config = dict(
    d_model=192,
    head_dim=96,
    init_std_down=0.0,
    beta2=0.95,
    warmup_steps=286,
    train_tokens=114000000,
)
MLP neurons of a small language model. Each row is named by its layer, matrix (gate and up: input weights) and neuron, and shows model dimensions 0-191. Each number is 128 + 32 x the weight over its row's rms, rounded and kept within 0 to 255. Numbers have three digits each. A neuron's up and down rows have the sign that makes its largest values positive.
After each neuron's rows, "fires in" lists the words (lower case) most often at its 100 highest values on Wikipedia text that the model never trained on.

L3.gate343:106140088165166173127098181148110114152097106079080167141149148132126137151110120136127120164104124105202146132153077060097084128158133088084098078127109085148153122127127159088113075179129075128119156171114146087154160168118126130121155093082174159110146138089156113136129163158148143137108093111122205128119133084130177210108084156122106121167135072121140126136051098131121141075151071113126164163142131161140114133177149159101147130151108129041091099045120167096104130052131156105122135145133063101128092133126171086131144176132137105115136083086103141093175087184164078076
L3.up343:085171102149102152131136127064108155108110097141158091174186130145166167091153090131133129173060117075126123115157104144096109177149101194128081097137132150149126101102090140109080142170064084147119172156088180071170150105112121143129137096087197166137132162111122117113113120134129159161117173131130122152209151123141120147156132171058166094130120095083117102166141127154143139128141072140120134128157114126127123124108132178192151109171138107072092137079162109142095145094185130127064154058189111167169099160069143115144176156121134127046161094100190137119139144141188113081
fires in: "part", "version", "software", "one", "versions", "parts"

L3.gate185:159071088121099068205112122133095106129108146103120092165044076149163095148165178095182148113107178143176123055107155104156167101147132078141076200134161121125151153162108152091152160156181139145099131087173115159139181111111177147153123153104170134155150111151175154131087101132147109100115081136141149107088115094148149166141104141155124168126131136077125119118107068122120072143149154097084093174144100093182129096130125117066177131129082095098096127084130187169113078119084072097076113129115121120112123150179148159186094064110100122118136107100108139155182182096137121136
L3.up185:173155123152136074159119128117143097094079136082150076195080108111182088082139122126175109061123145131146143126077107107161157114145095126169096172106133158151131162245141115099125176126152141133117178112196164139143096150071112102147143211111142137124132104097160158142136101150112152141103104094116124136101096124189131098055101077109144206079153176077125122060166068111152096170108110106086110136145140109135109124123065080081160131170118154110126101096094106104141049117100091183096113146117158121126136115123156176149114113080084112125145122153134142101139087110162156142
fires in: "2014", "2023", "2024", "2003", "2013", "2004"

L4.gate85:109132137139117112150096116114126117220096097122091195138126092113100125208129126121143120088158101135170143181099132150111124109079149077156161149181114121126089220113130166120206095134124152132126151161104105118083146159103126071109113074143116130122142114163072185164149143131075098141167094065135116094106128074112166213086124132177145159138140139133130143123144131109094163093139133147084074146095095147118176126148126093082090075109155111188196110149091166162135101165135102094148130122153093152149137139115153145144139165065177127091150103194110087095094084113124150053
L4.up85:110145137144101128146067102098093112174080106130130165113083159088133113200122111104129119138153124133132155175135109113088137160095164121153183123172146077130075183148119161146192103112081130145073196183097135134119118130116167065068084088114132110177130128152105139175115058090123117149112188078148079114128054106124139156151137135153174118138153116107112199122134129113107153099139142125125068116079109133120153160165105122122067105073159056163166130154123136121149112150154117086145127089169117117129137141134146141161169150093216123100121026163176094119110102118117192091
fires in: "2006", "2007", "2001", "2008"

L3.gate230:170126163176080110097153135133162075138104177088079170129082159099125146159160130086144158117175128114092131175110124131123121107078126083138122151093122095123176134141113107139147149147177123129065143188115126138135092146138109189104162130156158142065125126114102158135119139145103147130231053171144139102105110204110164136111140126162132126137199128092087110157143161092154133103124143150097114154160165160101167118102147123069097064084137114166147114172129183155123151134126083116172144142135161150182184118170113060151156117174168149171110168134033082084144125171124102066
L3.up230:146134175125047111133141137107094047117087156108094125143077227079183100098191104122127153122098144144150182086130087099095176125131182143121129147082120146128173142126104147106118121132111142109057197186153125098172123129083150120142145124160161115117128126122141178113053079077102106157172083167134115118137104130116104151147104120102168050152154160068090125153174193112146146128122120163104123106128186149107120115079146118154075134075169149153142104209129138111088113104163043121138118102124158170165143129119100093186185128161116143120155157134126090141113133131129143120
fires in: "2019", "woman", "2009", "short", "women", "1999"

L4.gate121:106095214162085140167093095129161102100134115194111099135122165133108154130130111113125113091132110089097148152105090106131160144148142169154151134107164131109128138102114170135099131103096101149142133132141184200175110162112103114149159112192140102158163123058205087129077084116162177154129176113110118114127059074159119125102111133054177074097097158144111125085195144078116120110130117102221117141150161139057127083197158130168155153125097117162138160084124167138104161092130144157142144074114106123170108119087191105186091162125081152132141125165153130098143109073118164125
L4.up121:123153142096131160143160077079145179127136125102166141116105056130166102098126159091094090160129163176127156058133116139152097161148176129154176059143109147188132176156117107157108154121082115096131160121190150119137195102112157148146115174091165114148102159121068174133063097131163107081101161101100077098140124133088078144171154112147152130118079181090154109120123136115133153104100118149127133106157159102163125111118086119182100145153199131111171151195142083070120111094180118129114176110130079126125151172111184141185178091145136149091067112107140122188065171114171142164
fires in: "squadron", "event", "january", "february", "championships", "september"

L4.gate24:082106102138183146094174178084116101108124190153117123056131078085143107157107161124126161139174128146162113153111138125216156121131095121142166181170105114136102155163133063144081073110066129129146140131196114118092167116145095109139163086140103073108096097126145108194134071128138167093111131087148141098145141119104128087159093145142142117137160103190182127103039103071157144111105167153160097171114113121116113113128135155156092136159182131106133119121099148126176186149156182141153092124074164172138140113147080122114083140130134115166084078108054122141096097085106204137
L4.up24:166130111127201211140155142110156174096124129048088129075058112115120173119120127093097132129137131118109150188141088153096138138140134145153117096110109120136135180103147094131183141117091188106163074150182105070107119114139112138135113128076131170202127086064108085153164070199121177088165188106105157084128141120122127093118162129143165098166104131156158153174165107173136156086144159117137115119156106125156087133183180124178115114113078212079127061123124111130193137173169104165122114121128133123181166166130105136104127101169132132126144160116149188106126180124137120133
fires in: "his", "both", "also", "him", "quickly", "generally"

L3.gate152:154119104113177161149185134117144183142122116073128141117081065091152157146125208160160089157128155136135097135112159113113158108136128113123158184127077108171199153135096111129161145142131091140186087096147098209138154136179154094122135098210124124140050159133122101167134139136100079064160091106123125115130131121091123137133113132151022125155158093134131082129113139179113106117054183131135139103067169131175096092122152165121136129114144182135157136162092162093140142146152113111145093126109154137047138136155130125161084159086117081146108145139091109211110128175134124196
L3.up152:092169157141148095139070139152129141130135141122134100125156220075142118194186140144079085124155155098148110106127185153100151091132134100130155140131156134105172116180146113128196108112119109176150159119131182163173160155099111144129113135132195123110162133151159149150130105118124133139123119162106169130135173141173140080139182129105170135111133064114116207187132131193082100113131124137112160157129108078154127112161145157077128060118120097141148127145091094161167159177156082134157165077099217193104145150150090168090197083114113115149156077171150158101088126197119095152
fires in: "s", "years"

L3.gate164:151169160081094103122134115135117097210112093072117130074127110129131076158174142053191165113134099198080161112154155116143167126061070172149143111181110132073109127107087190121144146086142116110174128066121063175175171118165140100117113076126135126155106090177122165171141085132092126135123075140107150147121051115147097122147159128136119113151099113152146113143155177128106145162109157138125115100130098165137089103088137150158146168109116149123144165081097146153201108118100133153098219191155120136142167148133115132150100165078061132167157149093129113174128141147138070128
L3.up164:170167150123139136092160123085147131142212130085180100044091059127110124135224171154174078155136065135126153143095132202111179139100079110168115124185118106093145182113116174130163167135127155086162148149127104125166108143139146107120135149100121092139071067149040164140143122089114127141076114161197143157135113075096114108134199134152090113146138131136104149155173112157109157108139129102151099097054125158147138157107112115148112124124165160149149139107095165074144084094110120102128157150178171135085159130162128105132104139123116095190176149083095123159120189110133138116
fires in: "and", "but", "or", "although"

L3.gate344:194154173111064125127179124168165121172107201117079099120106099146108148208162189127141130168143129117146186139153113143111138083120133115135143147148184099133157108178133158121193150135136099136184122049092102146089163191165127102125150136087120149191158122132131109127104101167153129100157124174113186117109123131153119152123093151178095153199138156131109094125136122132115162166157127100090129168175088160170170067103119112091132110141137184155134157101131107053116110089126070100124134178075164101159152132183154125121141114166111123211073158145131179165120166104174148117
L3.up344:110128156143074118113129103108228108111129165160140066180124133142161085113164071159092115136127109144145166119136160170126148187188121111140086155137146121084159123170091115173146174124126054178154128094111081158127108135096122134137138135185174085146131153153150157139086095136150113090145197100104132109119106129125075071163120062151176091173161095102115165117099163136106139147175166132127139187142141096109128100091076144133088121185161054101125184204157114141103109119123113149087157138108105148122097144113198108150134157137148140102150130176146202160052081111150106124
fires in: "career", "years", "october", "cp", "months"

L3.gate167:098123108116095149129105129139203191088125151174163086075162108070120146087123118150105109146129136166175158182138153151102175139096108148117152112119106180130116132125142107177084176130104097151202138115161060154167129090184111115139131131135127127142167173142098095140146108154102109075136125169152129099151131071089124094169100154161161091136104166152091168192159117165143166201160139121159107098123070127074128146195147138172146083145160093131056048128142151103091126129124146185094123152095072165097161106084137133173122147132116150100054147077099174134138140075136142101
L3.up167:119069125099108104118085168146169156138091177128177123081142108123083112123135140113117128138152183178145193142124178118066186129065133099151135105152126135163135147106195132127104114137131080094165137151163053168162133110153107095103116112168126130102163145184123131143150095215105112021146092103148138057092140083100160135138084083170075109168099178121124150144132104146123139140155169123139104123125076115088082131193138091137092080134094108140079082170117163107140141076097160152124140197098076129120142115142134157162122164110140124086103159098077163171134093118156144080
fires in: "often", "still", "sometimes", "already", "generally", "currently"

L4.gate154:128083155112143165184107106166128094186148189182084204119075136119085101104094148090159097101117098114093146140099140123099131103130140148115086151117136120136127143215129114109109159136129129133120137162113180134180113112119174080115137171088152117103155108145139126110112109136150132117087168092146133103124138160104143176106119107107176074110165130137089178090192126126095117155092138145127125151149114101056147116127054061089120102157088163138128111176119140193142205109163142104154145103014109042167128117156088125093145130136140131159161089183181101051150150155124127149
L4.up154:131135116158131168154102102173117106128150159205132156131129092099130135101116129071171098084105112160055103139127094149105142126161097186087090145122106097139163096168109120118090152172100113159124149190102172109186149095187160091163144121090120167118182121155145105131098108122192135130115158117092132156144089169141083165157112107068213133109155148132090155122174137121129137170110118123152166121141123108076147174146047105111115107148132199162113136125144133206155194152164180117144102111071084126175124115101100103084173141103134146157135128164161123029096130164127136196
fires in: "2", "1", "each", "2022", "2021", "10"

L3.gate203:141099102057188071192139134119135087180131182123113133095128084140156141172161162095139122099182200158146102094035133154199111152109163095105112133183065128118106114183176109130142102143126140097107138100127109073085158158149131149138126100159079134136161071152130163085157103133125123110139070117138150090036133123074174130070111114143120152134122142190115109114108112109094148119144129102087121194094069147133133074131168103107155105124126186142119079152091127056145119146136058112114134164086157147156119141153154124158158129133115079130121170150085112162186132161107135144
L3.up203:167120199072036142127142108131066165106150132072107140142161122166137138155114132170215076154139128158137123143127122105151127061096132149081178088137107127197124155133130145159143143073093147118136083181110169133193162119118110168165112101125146154081106113128161132073135131120100121151162130111219133123133050100081143169123093152093087139104131178170143135170182127163105176099103115099122140114139062138102131078135098108122155119105104153187131117104146088125134140160129100132154167058147129109111158115091059137090103144122128139091099098124130163115127208141118198167
fires in: "00", "30", "mean", "50"

L3.gate43:101124151128173168105121193061158142153114128108085131064052066170100069158141155133114087128136065138114119129154178146133157125092131119178152115086153052136138098163131123149181141078113140151181104054144143149198131107158136119152118135124119171134117125123139083140140133196119085130063154141076168066126103100093119171138119083115076058201120106158142123149067137156164110094156180155142081169139133121111119087110124131111130151152114139132132119192125138089148160109135130088125140161128129084104110139141183189173079132107154125178148218131085136119129114133119163119
L3.up43:080122162082155180134109138086153150087104141130124098094094130130119080093127115195111138124120081079113086132164174171115180131128100165134100115079174102111158086091101150137172112126162142189185165047085172160142145078169132119140139074136211131101063145129116049086139166141155094149093144115112129092204110112114057137146110100106092062147119111125171085168073138200145144134158150152132128129129144166116119069092100150123136144084140110080112174119126108103107135112123139131052111185174152131125136121129155167180122133092152142169147180139109169118144161105152130138
fires in: "states", "japanese", "chinese", "russian", "australian"

L3.gate380:133170195149134124138066180121119175140173106074072136065107125171097130174132127132130065150107132125125158127150114138137099131106098153212126116117123174139079087154135182172165200110112171074129141073115116094163163120156096077127076158141118169102071082119168137112114175135111097120104148171100152071112137084162118104112115052134102098137105168162108145112126144146116143126142176184145118180115086145120094121135114119190111160144132103113112131120131191112160100144114107146163139132123130059084079155174137160152097136158178044137110150095137178138051146141091076134
L3.up380:117135162170139176119113153127125138073143114099092102073174143087136148154145100118081117139097083154101133134158155157118110132102126208155166114116123176133048083137102120165109110093122175158166208068142155112133157088146101113081105131132171125157071106144143104076120126120142142133102160147114130103168203105154061112115089135082110082108125199076107098125141188164163183169164146160120129146077063175049140124098077112142138129104182089169124140131140105102152117148154106172120202152167154134116104176086088154161125187144103108146103142127156148166099156113142088122
fires in: "found", "using", "find", "discovered", "nuclear"

L3.gate6:137106174169184151180132167169135100134121180104097065085108130097133145149087065096139151143162126172087177112116182178127076128093110065088177124154100109078107151160098122143131047101135112142116103130079141102080135084123184116096141093161138101140147104165147115136142135111155110128132132134155121120136167105123115130108117168088123099177124158105068069150147125049118135181189134170089132141087130142109098145110149102115137136124231185121160102133104097160166181120087105106141147075139120111134128141159137125172122179173077074166051111125095092185146094102165142125
L3.up6:173122185132147127184085137130140126133130134117145074082086162115162159108105107094122143078123104087095182158171144178115131177160145115083096046135117091148139087117097186140171089097121151125061119144075114081096117108123169125085118093106108095100150095092143088169129128093123158194176094199138131163142118125101149133122155149060141134198076165107067103142176193102132114107156061143137183108111185148115124098132127110128160154153182168111144149081124076126097145167095114126128118068129131052149126123187117099128128123139104076145091136125107130198130145108149092163
fires in: "given", "took", "gave", "taken", "take", "takes"

L3.gate36:140091126097096134132160159099112102168071177081100110144057110134147071206116173166110111131165160104117131109133123131129121133153174070110125128065141129131115161138124098156132141165158143146155075115101104150097093173089192062144134131139151119161126174153119129134126157151109053081076086051069119141128134121064074181103085130167064138159172158118101053113180139072096134137134166095112065166148160091087114131110136096068109121146131141114171144178090137136146151078090127130174134113110131098127116136168100052136131138092156137128125096135121120165183138160170128080
L3.up36:063099108125143148154173159161122159127128151113106102185176062125133120043129085157102133119123170139148089116178121081150117135082179107119079083072074103206161140142126070098106067188100113160132191143129147146179153102119120143145160087117097111129079123086155158145123112122147133138115130105141145135107114076141125166158135163117105163089154150142165094073092160156170116149107139156139177223155111145153099148132039138103154171020160130126109113129108095134128113121164122130133114164162119165127084112090135122136086173102103118096143120150119093060109086127089081126
fires in: "film", "city", "game", "town", "book", "story"

L3.gate350:121149153152129143151119118067142110179103113147096139133103090134113128137114173108140167126154163137157133122085122158110132123105122076097152098101099130097093177199140129122194180141130148131114139103161084169118129167172165113075153087211080100121107157161096164179173088108122106106179126116105100082072156183096160136134118147171099194125189069192131115080146099082083139149100133126087096179089144134131115116142101084139118116112128113053190087109120145123112105183108076078198108084119108073090101136189111097139159119146169095087180123165115070123093123133150121114
L3.up350:132102176087142113142117125113145065155153095114135134163070165125127111173136133136107093132129131142133166111144130106111132107149112119119078044157139159177128138127138135145190099121102122106135160133158156088151171136051099153148109131148146183147087133127098173142116091070114098164079155081110111131141126155106127118148143110115165098152093095106132146118170139145004137107108220125126106118082132141156122107111093076138061161111104121136146116220121145103104100072171130056129187137119131125106102130093168093123192118107123124113182055125149192137048094192130124091
fires in: "2007", "2000", "2006", "2008", "2001"

L3.gate91:173125154159097094185097134079185074166114115169104173083149079120129074139105119075147123124133133132114136103083148142095124080141126131119091189117099133092084183174130174122180138131106157127148153135138116138152155118153138146134161106190078151093161139119108180154137134154130122095117088161124106088086084112111130143113132160165172139110119109123172186046151120140102106113072128188123151192036128150118132092152146102077132108121094132071171040154095124137164094164141092112127126071155070046105155126175125157142136158128106086134152161153075105118160189161136168134
L3.up91:173076184167154140117147143088164078117079137170094161084103109115140172165148083112154090135120071113108213176134143204099147118078122155139163162055095149143111149138130153125167119087118180120075195128149122131135110120098124136189179143154075110126055100114108123152115064129119134116143130117126077122133082125158078124137115193142157098081133085079123144091154118145158113146108157204131125124116129129139106200104107153164049153110152112096210089120115143152132113108173120088127159094166114144148146102181095139113184147127122094128165152167129144109116139168148174078
fires in: "2024", "2020", "2022", "2021", "2025", "2023"

L4.gate241:128141126093145140165106108144142116178200160166108114074098156182118158149098116129157118104174154152170159095094126168114147121164165095145148218150151091134118084182133185149161073118076101096114147094144114110131105101107163171087147089151122197105155133167183085155187108140144102130112132166109145075104149150113169101070094140104146131187130084156135104117125161124097162094107144094145143130087127138124069168172110137062177160086115141147152196103092120163156161094120130098157088142020121119140123152195154156111098143126098097183095153118106121183172131128112087115
L4.up241:146170135122142132157124138128136148131177161146150080103085115133166194088062130127125144072120133159129121108136096185078136179154168122150167204159158115092128099161123136132101105133061074130139114101181110124130080090142165175071143088146144237128117134173189096149166095126137124143146138120113147108147159156135130118145078161067151098186118128078083093129079155145091154099110142095163075107099144153136070136124122153121164181088168125145128199134113122142162143075148098127107106150081118157129136151151155177156121167124104114172042124136105157224152114121173123124
fires in: "came", "returned", "working", "taken", "moved", "went"

L3.gate370:153154135101133165104063151134120134113132102093090184124126142038132136085132127137108119133105118084064078106123070057160162167106124174102118083085092135138160125180138128180129130123114087184120156105095171078113186151118113161120094124129134118165123124103182159144083110122136158128128088112115132113104121151134068146176140146177151113176183165180134074146135160189119161173123123129139122127117081175091112095099133155159097080126193139136158160037155115134155153134156125145116161147120153059123112152152131086106201132153131124164124117194100146113107177210158056132
L3.up370:073162171156119163132112124117123089172098135132174143068182204123107128123119127114174157159103137129192148166141113081085132113059119098122157110085167104059082120119103072107064081105122055122144129143113071123140059155117167118136137078114112078138131146106083130138156105116077117120109023121133148122150115050151136135100149109111095082104137104158170123136134068134100090124118087078152132145171175168089129130142201102144164093159156165142156133163073142153089177126108162139114151147116156129174090079104161145099096156132114127152149120110131086129175086173089144136
fires in: "and"

L3.gate159:109089138133103179131124163148095153141060130111077119143121105166112102118060096183143153179099136149179131151121153045094168106141117131055100140083148163106095123076061142153099130140110083175148120073101110157153157154050107175108149106121186138179146169164130123101116178129146111155102076089100097165140124113178118187124109134081100122156114097069112081150111107135086108125172138131132165155142179150149114130120141140092160211111096111096158176121130143125144143068112100148082166147167080114173083135102138138144156111154092134113163064093160156128123074145199164138
L3.up159:115139067153147143119117133142130142051131119118156098143061132133141106111113139194086083131152093131129148139111077078133096208088198129135068056143097105159125118125141116134051163184055127117068121114144152153104107137133155073207145159093184133146123154071160157112121165130163133168132100127147126162148115103076166147183165148162112149144125101067112165162101131132118099077153143118208147151113174134204097162148106114086112123106123109085112074107090121086069129109190128116156110125144102120124110107119133121106150166067181108099144112114122109144136116161166168084
fires in: "part", "member", "head", "founder", "parts"

L4.gate272:086172139129141095145152106083154073130082158167095116137139115130132140084132149138102083071168107143162106136080166147119177130145152115136088136120135165097135159174123108093095185144110111132191106091138190138171176113195149202168116130093145109100182137103114100095144103151135167140164125140049171132117154135074100120135150076146149122116151148156128153156136103141113176152142125087190082175134032224148117072155126110128168093090116196092116144104136170164157134173106108135064162144076052141066127165108101111144123098110128153104089111158117153136112155133156130137
L4.up272:145132073112102091102134150147141092124094107081149148091120115098064125145101169088120149135051110072123153091122108108174120149148161137160121113105099073096195161150167135154135173184091124175115092186142105109147098134122139147112056133123157194160131134094135125157095160107127137175170121068144080086126107110051136166127109118145113110172078162140087148122145132104101178129097120114157137156082119157119074109149155143120105083092174103082180082111141179145131122108092180125153129128116060065113100125118095124151150090087083130204145047067073133160146156130170110147
fires in: "all", "early", "first", "only", "and"